MLP neurons of a small language model. Each row is named by its layer, matrix (gate and up: input weights) and neuron, and shows model dimensions 336-431. Each number is 128 + 32 x the weight over its row's rms, rounded and kept within 0 to 255. Numbers have three digits each. A neuron's up and down rows have the sign that makes its largest values positive.
After each neuron's rows, "fires in" lists the words (lower case) most often at its 100 highest values on Wikipedia text that the model never trained on. A number after a token or word is its count.

L2.gate1295:152147151151174158081156119135098106135155196085101153089126096105102168132194158062115147138146101112135102124090171123150081157100116127134203191169100086162163101105132088148124103138081076143184144191104136135152132088148115111134110127122177124109133094161046145148162165164076103099
L2.up1295:143127151116125090160122231130057109150102135108179152144167133133124124101109099123088122137099149130112161102143209178147045160147127102121142056082091136128131141117112114115098171151113117143105114131116129171135090117093107128133057059122213126105085156135135169123131109091122166130
fires in: "to" 80, "interested" 4

L7.gate411:122126179100103116076096112096113080154192133145127096091087093087127077130058133136090041084123132135104105125119203151132148133099124109091180105105161192104125170127059084153169140091093162142128127128123134175191116137139145092095126091203083125145140152128117125090149113142163120149
L7.up411:125144152122156160106084143138087140208120106104136083106074198103088129158123124164049089111130130084139148116117121122133119177136136091099115111137099148117061102169104130130075075114174092173154062129151169140104077145092124144092112120162133127141078128146032135119121151186108058186
fires in: "to" 41, "one" 5, "for" 5

L7.gate226:123078108132135180221085123137143142180104139139168074112126149083116127087157113071153078096097094137143187104118154105066110109084135118186118054157132120115132175087105065088104196147144092126126121127134162124080148146130132098141116110144147097159155176099123142013090201112176126104
L7.up226:150127134084104118135131135104081079123154150094061141144162112116126111074099074129068112158089092104159040132148121103135102099029154049177124108150126194155153119137104100115154075086114145102062166138102123125172139148164132074115126162163166168075152146130089124138121152124115145092
fires in: "in" 37, "for" 24, "according" 4

L8.gate656:191121153161147115137067169067132087144125145075163159112106109147125103123147120135110171130211132103125160144127113148156114194120169163109146149178128081180119127119162112203191154111112162065143140126144135127073126144121112150139141130119125132113064105088181103159159100166133108095
L8.up656:160060162102154159125136123120187126150176063090147152136103126126152121092057050104171095098109067145127150130166130101128119093137083124184155098180143132117159177086072123104146069162109108145138159146151156123116147069067164134057088174080116144142134107116079086099104161164145189142
fires in: "is" 68, "was" 21

L7.gate625:127115167137063115113129150137115176139135150179165125139099130110117114186148140162156157147069147154127126133130159148155168117098121159242132076096145074131129136105135123123189117108162103123114087118126169166123128113167110142135128117093159075142154047142122122111127126103099168157
L7.up625:177182107110114224137144152136153112171090139140128098182166127080108150102131151183122138085165110108159106145089102208172139121149068093109092116101122155108095087166101105076092137085073115078132110160089170097140131181137168114136172094114118153143154146129077125208125108152175112101
fires in: "and" 33, "than" 23, "or" 10, "et" 8, "to" 6, "as" 5

L8.gate344:115129148091175150115106089099089121113090124223081133111092153100162144107112164139126084157120087108106084097154110129135089111128139130127118123136101107143123162092114133115019126155149123140128136088101171079191129053186130105110146070144151148104211137132122131144125111131071102157
L8.up344:093144100096070138153146164132078129148140198089144116167126131131126141130157123132093141157113095110125159172119064139195119133104104162083130078119146128177091062137078143107122101119121125086105086220135137107128084137087190112091124072105090140117148101118098108134096171116101147140
fires in: "as" 55, "a" 8

L7.gate1363:060135054175132107114116161182094146085135190109128130134088088126133132134162143107162129126090103143117199143149131113134093118110114092150126075172061167151117103122124114143142114082104171143089103136143194123183164167157101105154117135120074107108101125142136108094167148112112144120
L7.up1363:093161118086068131096149128149089141122098208126099116109122126134162099128133136124148075184150182117170130073102068120214113071102123095109116122154142154119104047158124096140165075120140150146171092163158130117141138153124099111105180143183133104162197120094100104095157173111097141133
fires in: "which" 47, "that" 15, "there" 12, "what" 11, "as" 10

L8.gate988:131110150188177209149152081178151170044120135131113136145123091110095148150111130134069125146155091183151139171108152130070143101143134153156145111167159136113165130110068107181106117109146079100177172043114104084155179128130105129143131089111121105153163123151134083117133167147169141146
L8.up988:132141153159141090174142145121104121140149152086118122179129131120137106145078111128164129103104179074117154123152132130175157137161145138164100115073109129087144118124128067095141108090141100141109092176131066151117156083128138172117158068174117099154120180151103131133148123136109149094
fires in: "and" 12, "by" 12, "was" 10, "began" 9, "of" 9

L8.gate35:110175126121077087091146054050097133156106135151191137078134123112137126137123165134170118090074115138163078142158063073172109112138158163074063141180118173084161105128155013092142138165127164203148170108090138137134110199179129118126166135090167090116164097122147133138148152175094110121
L8.up35:130133125112112173132141128103127102204134160124120142112163099076096125095084132115165155148116146108163119136126137102162160141186134136099109045092149127146110158086129177060137137133161126169140123162112144104162137101124128052118130083193118159152133128114134076147213131139143073105
fires in: "with" 42, "under" 12, "by" 7

L8.gate1269:103160114106036126121155120174151113157086098169154156152097154115098133112109139157128162123118132081147154141143148111128116169096128092081139100068155127068115146126102099152116114128110121150097142071118163117055066101152109123130079121099139153140165094120145105155138074150129108168
L8.up1269:116099157142202101129129108134201144162114159110076146132161116154082128145159139149070087173141129154134148107093112159138122109154138137107073115110088186116144102153164115112153095163116184135038156115102152110105106170112082119109190092090122173165107095081143106153165160113170193135
fires in: "of" 15, "other" 11, "all" 11, "among" 8, "are" 7

L8.gate688:135109088110080148135086064163096107105184141052143129112130088107148115172087157104143157119157143149179147123161153145191146101127097128154142102080125088216106158132157125142111133116094153136094164167150087138107160117130149137132125108138113161179083126149126123152179151167130156128
L8.up688:167131093174121131123155109105093145056204097075114141156139157173151042176118122164151116151096166109122129162181083126087100106121128097198072132115094182154174147171125155178149110154074140085114142120124146161159124159111097088163097105198087140201109150079161112157127127135205145108
fires in: "the" 41, "a" 13, "his" 8, "their" 6, "to" 5

L7.gate52:083089131082132123117110206136188136154081085088087152118069105124089073117136068096142133094154138125175131185104134105159113076156154085098115170148140163096141141122085134095124122120125056126173102164137136094080215114078105177146133108121169105115118114138163167121101099106161137100
L7.up52:165132158148128117118118160138190106176138109158154145135137228158115115155095136159068058115107150181115160125170131143152108086055133158130143150141119140142075074119126151109134110142104142150055161095124126138132158129172088150180132176146099179153107123164156159047102150132126112148
fires in: "in" 78

L8.gate354:131118088081160032091102132138091150166066106070122106141148172166155154181160104145137136093085092093130114207132117125141100100158129146156107090148109107172102142164156145188133163138149113155113152086119103108117104095171131072115107079183102132102150151158169110111121134113094107148
L8.up354:121143057136079137107104152148064142094169159124095137114119140184079187188110140145152122111093162141088127101178103121181114101083130136149128158126169110122157142155100149105111169190140137094149160131133107126166108170162141118144132143078142166090143172134149098086159171148101147144
fires in: "with" 71, "a" 21

L2.gate447:128149117149112150122090141099126126109153144128127073127136152138149140161146137187182122153122148117155160086130134172176120201204130087096142099119152063139126100147116124140194134114194132080139097075079095119163184136077165116121131122152202139123145110134116103114158114204115173157
L2.up447:105134134133132141098138120106136163165131057076117081174145155113154124154145119181121148148112167108165117107090078124147102139154162171141152126156179079117131110129132102170183118051123131092122147060156103198141157125184177088063122132157223148124117153156146098114132123178119126139
fires in: "such" 29, "that" 14, "which" 10, "this" 9, "these" 7

L2.gate1105:118126154115149152180076029169114164150129181130189126142134118141102139156141069176128178111152114073119157092110054123148097139131092125123068128092124096165165084172099096150142168094133185138071145172152164160090134138143092119149137093127084131118166121066140158115142106112119210166
L2.up1105:114152126126111112091081091207136169133092071150100174153073157130094110153095150135139114143109130098164139153111122168089124132109125143103147099150107080210098062129152149107113180145091159109128103111092111121066131146144111136104113057088083112101156095095033147133130098050115105157
fires in: "and" 24, "early" 9, "two" 8, "late" 5, "or" 5, "only" 4

L7.gate813:143126141134117096082113120127073132207130119118175122102103125121179188144192143152141158115112102135156148127074080206130160139127127101097150156172179156140101109103116128148135101124133170102096168091093121123134171160183111097069127146118090150068132120097150143091198172114114144138
L7.up813:103132134098139110116104141143148112107138121075151122157112128135143122107091133109124134130181105134153142132177195201135128123129098169100082167126146103166071125133146114144119127145132184105125135079107117179146085091099166166091117173117142140115108166132123164104023147119113139102
fires in: "for" 24, "in" 23, "to" 13, "was" 10, "on" 6

L8.gate1294:121127134154157048078126078128130101130124135121204090156125164210115166092133157098093094060148108074155105075153094102113140120130121103130121127145187102024119118161133114141088153112152155129136170155138040084167132122158109145124151116110112109115139146133078090173133145198080152126
L8.up1294:090114168119091153131118076170101172098113134096165148117171081165192134073164145125124137071177093154171140173121130068095096112176114132076061117133146112123139137079130127152112128154124184105056094073098119084075146209110110091109136132153103076165093155130078131147157104150136132179
fires in: "the" 48, "my" 4

L7.gate1615:147140192139073090157115139142171141107123117114159177130200118115117076101160109159113140105096172094197093145071158136122066121112132144111130076130124199186216197150092112147141147100166116102095116120131107124097129107150136092164171133149135089118198136160192142171122100110152161170
L7.up1615:150148141130120119105173115130134132216085203105176147148061158134068122105101107218161158174123066120138161107124139106109153142076156136113116151127086120014190068140128196117118099077121155116164115169160132181095136136148081148131148138109149132106133178135137153099156130146148147084
fires in: "with" 61

L8.gate1559:131116139103115143140123129140135037162137088140188116071122144091167079141111127138157098106111115143101109164109089110118112160102113178108157152106108079129107137118180036214178093107147155142127078161141079170128162099118117119081132119175166110115194138128128177135114157169100111080
L8.up1559:167114144116126108159096146145150133060122114124237176151142131165120114085137093126115135149154193103110104132092121100093099138100138088152086116113170144069149117138081086103139127159110097130083110145127163072110079092155138130170136126144154129186137149098172194162113130198153141127
fires in: "both" 15, "all" 14, "two" 12, "had" 12, "one" 7

L2.gate255:113117136185071186095120179100167138120170060172151113137134073183171118112158164122115111151130157153189097098081098109110119143097112108157123156115138066119097070100080147136185143111084133118120141157113099227111096073087191085138130123141254125122167138135125096069133154110146100141
L2.up255:118164169093116137116155154066105095131114078091171149131136125154188111138158083124160096132102211140099136138125124136162091143116117113170152121112135092074078100119071099138177128105120099149119066133182143151104094097085156086161092129163162077140194091171112119155142146096119119130
fires in: "that" 52, "which" 12, "place" 7, "order" 5, "office" 4

L7.gate621:142131080147090137167120096113163110152092177185113112098130106146091104102110070122103105157138138116174107155128076105089150149116122158140107093153136150094176149129111099140167091123094103144106127058132119137146126182148173164129127162159185106138146116101135169142117140099150123145
L7.up621:120146096082111135120112153119130162104147122064157110154114098103171130089128137127176094103150120147119118148121144111110113099147101113159099156067112104127042126179190127105136145119116130139135155154151096090116143128097114150097117131101156098124123146108125070158165151055085129112
fires in: "of" 58, "7" 6

L8.gate346:139133125112069109155183067160063108114113117135128113117169120034079102108150039119194122116115139140131044131116126137152127101119068120108114112130117153066081075145191135153147171168190133162153172135133092104083179068129138121149141193140142136147136159161128137127170129135136068150
L8.up346:146134134081177109092124123096160109144164144140188102095147155170078120158125128177201090075149145188151099014146118136077206111153139147117120067082125120139087132180124151122095115155163150179148115151244126088123098157170132087111142107067113093148135184154131145148071148146136174046
fires in: "with" 34, "all" 14, "system" 4

L8.gate774:148104148104140119157123087062078110206122083109164110141109143153131173132080132115169098110137120205112143128191137160127167142101130096145094110167128099172171092120159135098071152178118106057158135099145188155227124170128133167154120087126156077122106162070127128092154162147124117150
L8.up774:105119159149164148079168129126120122129167134146084149132168104095119133099083079111116175120131034121147139169129090117083146161215147115178191054076104146146192072096160137162133094090100126124162127161177135164124118094119134156154161079110113137117125133122162084130124148133109124122
fires in: "was" 33, "is" 15, "were" 8, "been" 8, "are" 7, "be" 7

L8.gate1460:160207138099117153066048126132061114158186116138147140141119142110122151104083147132109109066131174119135185144086111136163105156092155175153106121085196173169123098124106168141135127116131130092136132140166130148185173088097128123115018156120191095104162114147129120139116136135158120117
L8.up1460:112168082181097093142142164140135135141091142144180110099086088126093116116147188135105130146131178150134156079064084199106113127134145134089157125103118104124123083095133145108095136173096152160134103114107113112186138138071135078159090126137120113107107152182123136138127167131149104101
fires in: "of" 21, "than" 13, "to" 9, "like" 5, "for" 4, "by" 4

L7.gate1234:169201066133119122148080146078117133159117119164139099111150156181127086118160171131103082125103126171100095154071174179113115130063119186115136060142044086131126126076163117125077166109163117091124196118135129113132106150156132109087093147080132049178126192082103166101163109122106160105
L7.up1234:112168138127154113079118167122118105097120194124106107144175129153143160099106085117103099131123122107137202097179109099114133164117172143130113075143120114098109142163154159165091172097141104120180158094165179122120165143114161150170149091108154082144152154103159169077122077113146082112
fires in: "with" 24, "he" 19, "had" 10, "after" 8, "and" 6, "has" 4

L8.gate77:170165133142123142044068086098060197131085157141121119130149109168106155131156116126130156129050109140162086065119164095141120118135114118095096042136145143021162083158118085130097172141123116148138162137107104125082164089067161147139179185145099075096190138100135114140151176124132152108
L8.up77:161183123114078121115099091133093126186173100166062140150113151097111122149075127123124139156164160095149094126089149119126118060118131150088084132137150119134093115074102144136100126152122124132094143194114186100100065114120101162162118113108142132105148074184079163159190078129133138154
fires in: "000" 28, "to" 27, "500" 6, "could" 4

L8.gate1044:093143151118116079103109107162125111091109097081116124107102109093189117088123138103130165132113158115163087181090129169173107084156124108125159218123116174162151071122067084127128112120088170112098160146151131151155152107073121141133080088124083147210170101123156130125115155134115139123
L8.up1044:158064137132059162132104111172133155145143093122168171139123131104103139122129137090139156156119079166119115119179122192206126137075133135123076117091120171161138181105149153140110151137052125172091126140132123119143122113134156133127169151153108186184095118070083130135116151154176165125
fires in: "the" 31, "of" 26, "between" 7

L2.gate607:152104149179062123122165088140148113129133147115128160140102089127161116151116130115186136139181134143131128136086083196127142086131044173061131076081120099114121200205112149149136147133134116143126078143117050169079164086161154101130124079135157122130146119182084079085195097081144147117
L2.up607:154142172125140194141110123087119109120129104143112133116109140140148098146136110168187118156110108159139159155094127150201146128213129207101173173141165150128154077132105134159162114117093110080119090142120152167093131113072201140114094137073103165150147027109136071147202122109104123098
fires in: "star" 15, "scored" 14, "points" 13, "rebounds" 5, "score" 4, "scores" 4

L2.gate768:137126102125074072178085124117133144186155099108119127176135133220066094143168146151150181133127148133100167187115131164123152160152072106147154138109118087204126105100154068130071102111197132077113136119082162115166115160071110148132136126138071051098148153145168165170115179109108086173
L2.up768:138105105106086094161103123109130129186115106085114150169111119193073101131139183153106173108104143112071151182114107146153156142140084120144148144115127123211144103080134103145077087112212119143107153117069162094173127152032093135131156126130091069078140162147168137175085182104135087193
fires in: "center" 14, "stadium" 10, "college" 10, "palace" 7, "school" 7, "park" 6

L7.gate1529:121147138101145118078149117154116111141111106124079184142164118207114104134095170098109147161130116182127122137158115122148125170124109200140125130125134044184164150014097048171117099056189089162132178147132087116168096145160110108129165121112100114146138147124177111088113092098160068072
L7.up1529:106096073208084155074184102057104183142117152101110160142125118135034141184166195164139146099141127104105178105122114162166158123231117120113055116175134115103149084152111076139163140108131102188106124156155190145159158144133105090177158123114126132074143154194108058121163159107118079082
fires in: "as" 35, "by" 26, "officinarum" 4

L8.gate639:151127104126136105072134132120131098120084117117165168104177138180182099100157142105162158125180103162134104186161139129128209162156077141154131156147106184100137132136168091150079036140083180171131142143155134081147127152089131145093117040125156115130134094107169157145087144084107087102
L8.up639:086140153139159147164131126130124153164095104116118154134163124087190108100134111149149107166165140117145104180085115112117141185145093199185129143100162134117154157110163149120074038144093178150096098168127150059162055157138176070165116108131106098142125100096159103149103156132152139127
fires in: "the" 39, "this" 6, "these" 6, "of" 5

L7.gate768:135146126111146077149109141142109121135091090070117161090101117099123159147131119141145093107091096100171144136106118073140148150133097116113120062085102076112092141104127132120145151169064108125135147076159147079118132078086193160070144117148155121127156131138120102185143100100083192136
L7.up768:063159181141155132124124198136074101162117144053179166172149133128113128117113138088097169160109063128101130158167126081175142129162130159151103108086113104108161168122141123104109122142111142120156120097109076105111164080154132138042093080156107126114138133166122103112170170111112126137
fires in: "a" 44, "with" 8, "were" 7, "an" 4, "two" 4

L8.gate343:163165152157093146127149146145141077151090132127106134157145133153098095165071159104129188104132151145153107174178109108148119125130088120096059130150152149094134114137162147073117170117124136090151166081076103097186139146137146143143170108119124098121089113124122156111113148142090093123
L8.up343:173134101182157124103143093159145168173072100182144167120118099162167133149156135118098140171172149182111130140141119126109123099128112102096139132128128089124108107071144131105067110124116202155106125128167129111091085107137096124185205066135172136106083160097082112149163164165146073127
fires in: "of" 38, "all" 5, "large" 5, "than" 4

L8.gate1523:082085101151153166106127113126138123081187126094161192135055119168116193125146111179135165162124085083085163099087159137157128146068153106159146140063122149155124140145162126176107167129155129094083140141132103089161157123149094136135144095129151146172142114175102158120116068154132070188
L8.up1523:088139184109147150087157142127094078195108181122130088141114078122122178137110137132153173114108133081136157072148110093119104137130161161074124059146178081148127073134120175134112117172140168107097116115148152133142118123121128154147207134140128066077138138203189151138129160116106104114
fires in: "have" 19, "had" 13, "has" 12, "could" 8, "given" 7

L8.gate1486:192138134163124133158146118107100162129095155109139152128085108102081139148122189157155104084128149116156110177093120083124141148090193135133085128112065064094150119060056106129130147105136123139152113126207120157130192184170151127170089122128074121156116114099142184152089120174160140106
L8.up1486:073168172087117124115184176180146102159145223124151137135141191138137113108143121087144092159156182153149174110135165114136138136135088123101183142116080089099039145137052107126139109145178139087095114166157093120111166104113100136187137105126115140115114051133131149145144154132136202136
fires in: "at" 48, "in" 9, "by" 7, "league" 4

L7.gate800:110095122130123107108152126170155162141117101080114149153152118129119135176132132113088141133139125148144108132073163042149098133181130100166112068151124087132112133202096095078136118113155106148118192187098106140181151054144117120098154127123067033103132151127132070084167142121133010148
L7.up800:125092103084162173101110117167178096159107154054118181083092142188136074212145177134191129143166073134155121189165163076119106097135162145167138123132143177077169113158074039154161091090165089086123143163182123111169121149166148154112155059104098084139142177120108096122155095138064165109
fires in: "by" 90, "bydo" 5

L2.gate580:197168145169151126126136046109130091118117175103132098144144083089127083109117103150100108076129123130105060094225072110172092148137159149172112184149167085099119134148167090162126129159188169117160060148096150168104071088155156110127079062151179116109124120139115106097127070118152161136
L2.up580:134179144132102112083099159079081155151068130136170073144142109132085153120152144130082110082112122092185117176102089105171059125118120162191150181072153109128156174101171135180202142136049157093148095127140099167105119088109146097163160100175201190130115147138144077127051121141149140104
fires in: "of" 26, "with" 9, "project" 6, "mediterranean" 6, "first" 6

L8.gate594:186146105133118117151142171113167095088131161153142134141171143143094118218137122069152131205136129115135096093163180131123129111125153121131149096139167125141110131129087153063132128154194139131072132140110159149162081096095148087060133099109125141162114086174109077112124146086120133193
L8.up594:120164141159098101106133179084114116145125146072131133108111116076168096117123108164101104099081086119163120081122140164156038130146121134159175172166133129080106147133200168102153111097136176137082151179114147133097099168124141125124092163182156118125179117102145131086166160157093120167
fires in: "that" 40, "who" 31

L7.gate1431:142155090185114168173087126071109090083150141208148129099123180096113128120103122082130142157145140119154168074151176095130088134136140127139085143163127082076123087112130111180179139166112113140164067146095189155146113053120122104118185097086159108141187105170130136166167139179093112101
L7.up1431:081163087156181140113174146114194143111163108085098070109182103082111119062198119153106138167120120125075172120055059114200145157127128158101114124123066073138141169115218171139152065138102122153169170137139120111111140058126146107154093146116087126177159124143124090128169185135142113115
fires in: "that" 40, "which" 16, "they" 7, "it" 7, "who" 7, "maile" 4

L7.gate1250:145165152114162152098135128088110169116135132147096109107141103164120107164093168108077096089142133101172107161119126120117129178120156134155169095120133189205105208166146146166106105111158144128116132109102108190095106103115146153125094139121117149144078102086127184082129091130120111123
L7.up1250:170120105121113114114123077129136159087139189115116131163155190088066124135190147102101128073096162089151126126073099178122155142141138191152092183101109127100125188103167126089106149137093149182119150152091197145156128210149130132069130111146169137159125129141119181168139112124126137124
fires in: "the" 14, "with" 12, "his" 11, "and" 8, "its" 7, "their" 4

L8.gate181:165154160105200161150109110097156122151160185145161071141095087084053120101042121141133092156108102170126124128155128079173161111120154162140134124133115070133153117191094098119157131094115108134113158146188094170094158154106181138157132172187106086131150092138109092124092113133108129154
L8.up181:184140125106111179121143087080109181184161085122077142150107097101107104100112165132136102134126139133152146207147146113145108061126136122145125142181132157082143120137125090147159112105175109183123131155144115134112107117114104131140141123149178141140110122113153111139075065115135114121
fires in: "of" 54

L8.gate323:146163121149126134136113074136106090120152169091111076118177123118083138178125155145133150170090114142059083146117162129122135131149094099167046130133134140133145094109086119130183109103173108095149166164126122120152193095119131121095095144149129092139094119110139161111126110106069111114
L8.up323:111098139122134104102109073139132156159145146091171096146120111205175107119076173148153145127104122122089117168165130137129126125139142115133084150162105095213142083101188083154196178154127172111149118090138071144117133161072098173148147100087134191135145165138151134102117128129108114141
fires in: "to" 35, "in" 20, "of" 4

L8.gate1031:176173172078113156158113090088196141093079133121118163121179135166156098129198134107111052172144050159152147075093134067155117133139085172138113081088070115154098118157109124153175137114149090111110121173124118146138095101151071123153164163101178124202156091185169089069133118116103182080
L8.up1031:116120081109132122168137156090157105112167115070158150117140068168115136183127083134114124129075131143112159163115175137117158160082110130104103184137122121122167112059109093122131174093182127108085125112148157145139114120152102113165094117064098183154034140088155129122107185107141141085
fires in: "from" 32, "and" 19, "or" 17, "than" 12

L8.gate132:124126122118096101089132139090147098106148199116102143151160135146146137155163217105100154140159089154135083108155109088102123125223114125132102112185098095192091101115086126156165122155172128177106165144162137118114078138054122138113102100121066123128144174144124076097118150146105096107
L8.up132:125114141153111087072195169078128051090150192130165098097133134177170154096136150117118182109143110154088107104146156133122126097171141114156172109200172085126119093148103116131168131127116095109103198115152163123097107145077117132081142076123063064140071131190069107085069168099090081090
fires in: "by" 54, "to" 26

L8.gate1067:133125119128108095107141098171134163143162138161186144081104190108165173147127157161153173114123160121118141140092079152139170090115115140070138155149147116078128114120169095105143132187138122110128086146051134106124174089117139117114116144097111152104132073126146143153072162174041179148
L8.up1067:154123155131095125116138094165120186110108100138183182151098153124127157107073100159128103067118138171129129118152149101078108184074150134134143153155145083182179141101141079180137118170158112086090160121149136136157142061145149184075150110121060104169115122088166165120095186101222132123
fires in: "this" 37, "that" 17, "those" 7, "same" 6, "these" 5, "so" 4

L2.gate1330:182101102153202139108154134117141144124098113105152136139156108164127175175147145156154135103142163092083163166098069109152125144126101094123128107147145148139155127170130140152133175109078166099112128083154164119172093151112154095115130158125068119167122147157124122097086156099108068141
L2.up1330:108066137173137110173169206167127128178137115148134081116138130186244136124190114107156158134155052163084160056076075077179108117152111102081113122081147105134132128158126135103142165102154186149115161148112131123167164182083138119073116131164114099071108156154201149127122141073127141172
fires in: "college" 20, "school" 17, "degree" 6, "tournament" 6, "award" 5

L2.gate1659:121068119108102182108142124147162164090122149128125098132135117118071108157112142109094091110152109116072114160119069078105143122095110068103066144113156103128115158130131163148096142143117161152166102114153088087055129178198071179112140052147160169163063112112141111074127119134115101134
L2.up1659:099112145116115145108089128097102116153139138092151136150123111113091118152158154130108149154133176122124108150176075050107143095100093152126132118108161129151146107051134132140083161091156158110139147092182088081081179155174087137079139134163107108144211121076169102156135158094108113119
fires in: "each" 18, "a" 18, "one" 15, "the" 8, "an" 7

L8.gate244:118082158108183134140119102127163176141103167134150081122140172172143092172099107141152139157184095111103128160135084087096171212138078117116136157110100119150113146175147201109137162112166133156165159145161159127099108163164128119153131135083143125136111093123113081147115133139080191037
L8.up244:160145088162120140150087145144106187123084068151170092125149106116074107145183091137086182072114109125155083133116095195161154087111112113125089141158083109173128073042135149152102130143078136172099115160157108128144162108125105079161121095113095131090141149102183167143092168141140186198
fires in: "and" 58, "s" 6, "but" 5, "decided" 4, "or" 4

L7.gate201:142109146098158130169128105137168106184162140111098138123150095149195067133122087148137110140101163107128130068154123109154153108096117132111086104090168092151137129102167154129117154146126145138130070164129128104197124122169137150154127145132105161191149151159094122113134132153144062147
L7.up201:116132128163107101132138111122141127087128131117156133184113130116158131162114110165128136117096067131136142158088080086080058158179041186119057099130127132202130151126106046121116101130055156149101167111085136089198136108082143159086122131099138131144124125161117046154133111142122173126
fires in: "who" 29, "had" 18, "which" 11, "that" 11

L2.gate541:099152117139137100125145156083154179146087079131115188134119176120167110099066155070101095096071150128129141109123076096151165140147147115137119152115164128148167171089133188169180117151113192145113073089161201105131121057098139082132102099115152137120120051109203105140070158129125128113
L2.up541:164115157155104124157071083085191130176043097126066118162134128104189102100117146122107147125117135099150149135065109056148114144099142181159170168114147109144114186078096127180175118153103197121150150107149147161149105070160085077088108087114103168092145110070116170127112089087153135134
fires in: "these" 21, "there" 16, "total" 11, "those" 7, "here" 4, "turnout" 4

L8.gate313:119119109070130129167171116135091110123137167100135127118162174057116128120098167089125069137105168155128156149115156135112183155106140090082101133127145105075149167109144120120134159129167136195098162139078166109132125147125168146174110073120130098120109144111137108093089114107101116099
L8.up313:148144105118161121067095114113090153136127138081149114102195114100175140123094122143180137138163130144156091126114165097188135086089143082103086044105181116122149053096130152121101128108130158103091144149116118185177079098094142090139062134149173109115131071147093148146136122111111075135
fires in: "as" 40, "for" 13, "00" 12, "if" 5

L8.gate1446:123084089083101183104159123136139148169102113057220093099139129095115139153167081123152105191104173094087115098147092123158199122145128140195107163126142100108105156123150140122158116091183182103125106125220111106216140166125095127099079114153138092207148091139111152115127114189147111128
L8.up1446:122141102151139121153137064138126086106083136092138075165158104144161121168197079133117143155083078173188108184163110164106075171121127117112092150144069198171130108109152183068142118066155127115189077188128128147094080128134157091169060133084124104169104187141112132130157133116064161117
fires in: "then" 16, "which" 12, "by" 12, "before" 8, "and" 8, "who" 7

L2.gate52:132143129142079117129148127134081148126099119168130125154117171149124108154187116117150115103181106089132141138089105097145164155166078092091092093152119148110118128143156129196184106115125151091140147171139211085113159098147173116099137068167102137145116120150127138091091076156176148188
L2.up52:154156071182048180166144165151170124118115119098108156144091111160175084145138161138167152135099139157168133175162137114100124136150109066123207101053159130173120137123090124154142153164164088134122058127137130172123148123105089171082148144154137164097137109122078057101171104142081130150
fires in: "early" 29, "23" 12, "24" 6, "of" 4, "only" 4

L8.gate1416:096096139115117125063130115058098135147131155122173137111185108110111149181171131118165117147138091101120124115156113082145150107154097168151146171210135176113147126172147114150105181123071152110134151142101162051170101155141099093098128094061107132125149151159058133114163166106121115093
L8.up1416:032080149149133140133168107067079117166140185176115147131092103121139129209131095096120074115088088116090139152195181043134120175153142144103170107209081161163118120132143134111097076154159155135153155144101146120153077123143142160099166158101163119176172125187153128156146122115130136105
fires in: "to" 68, "being" 8, "was" 5, "is" 5, "not" 4, "be" 4

L2.gate270:151124162125116114142109193199136140172120142080137146185180056114106172144151072123134114074084161131168106112149111153136104081064147163113170201086151085130195091143153147116106147126134116143090136123100104167177108089152121125109126157133180123111154169104157169118147159152136107127
L2.up270:081154187156125132150103132148140186090087161068124096157095109123057133107080120172125156138173135091127128165130139098119131152135149099189147112077127121095119156136101138125119159187141143139144107132082090137125160147104146164153114123106106092111128168132114158159113115155164137141
fires in: "to" 27, "with" 19, "of" 13

L8.gate541:102102064105145144119146160168151084154114167124095168144149120099131155133081073179119144153120108148111032128127122144174180157069124182144114181138133171149136108127119085084107087121201189162116085148172056165140127130140214175126168140133129126162154155100173060157144095119219137158
L8.up541:138160109161078059105109118170139130138089180142104131109096156145095093123148101083120144160177056102180124144051151076136092077117154119110139157140120099154099092182125138165101140108140146142129128198127129129055091125109147137149135142118129082149170105156082151104131147141111126098
fires in: "could" 23, "would" 18, "did" 13, "to" 4

L2.gate1288:192097118151157171121128091139117100134083158094124050117166113142143097155168081117133132124149161102147164154066129109142138166163153202162113130134094094185119154124099118078154135124204151155168150130174120151124148155170123108135094144140100066167091078098139114155164117157121139082
L2.up1288:141139178116111131126166149077108126116082118137117072064154152160122132069104103102142101130164104159144142151126163107130194144199193131165146119111146101132132185145174104115123115116173129175137089130167134156152111132082147101139117084099065107174107092150139142144118139107151087110
fires in: "during" 37, "by" 4, "paredes" 4, "between" 4, "prior" 4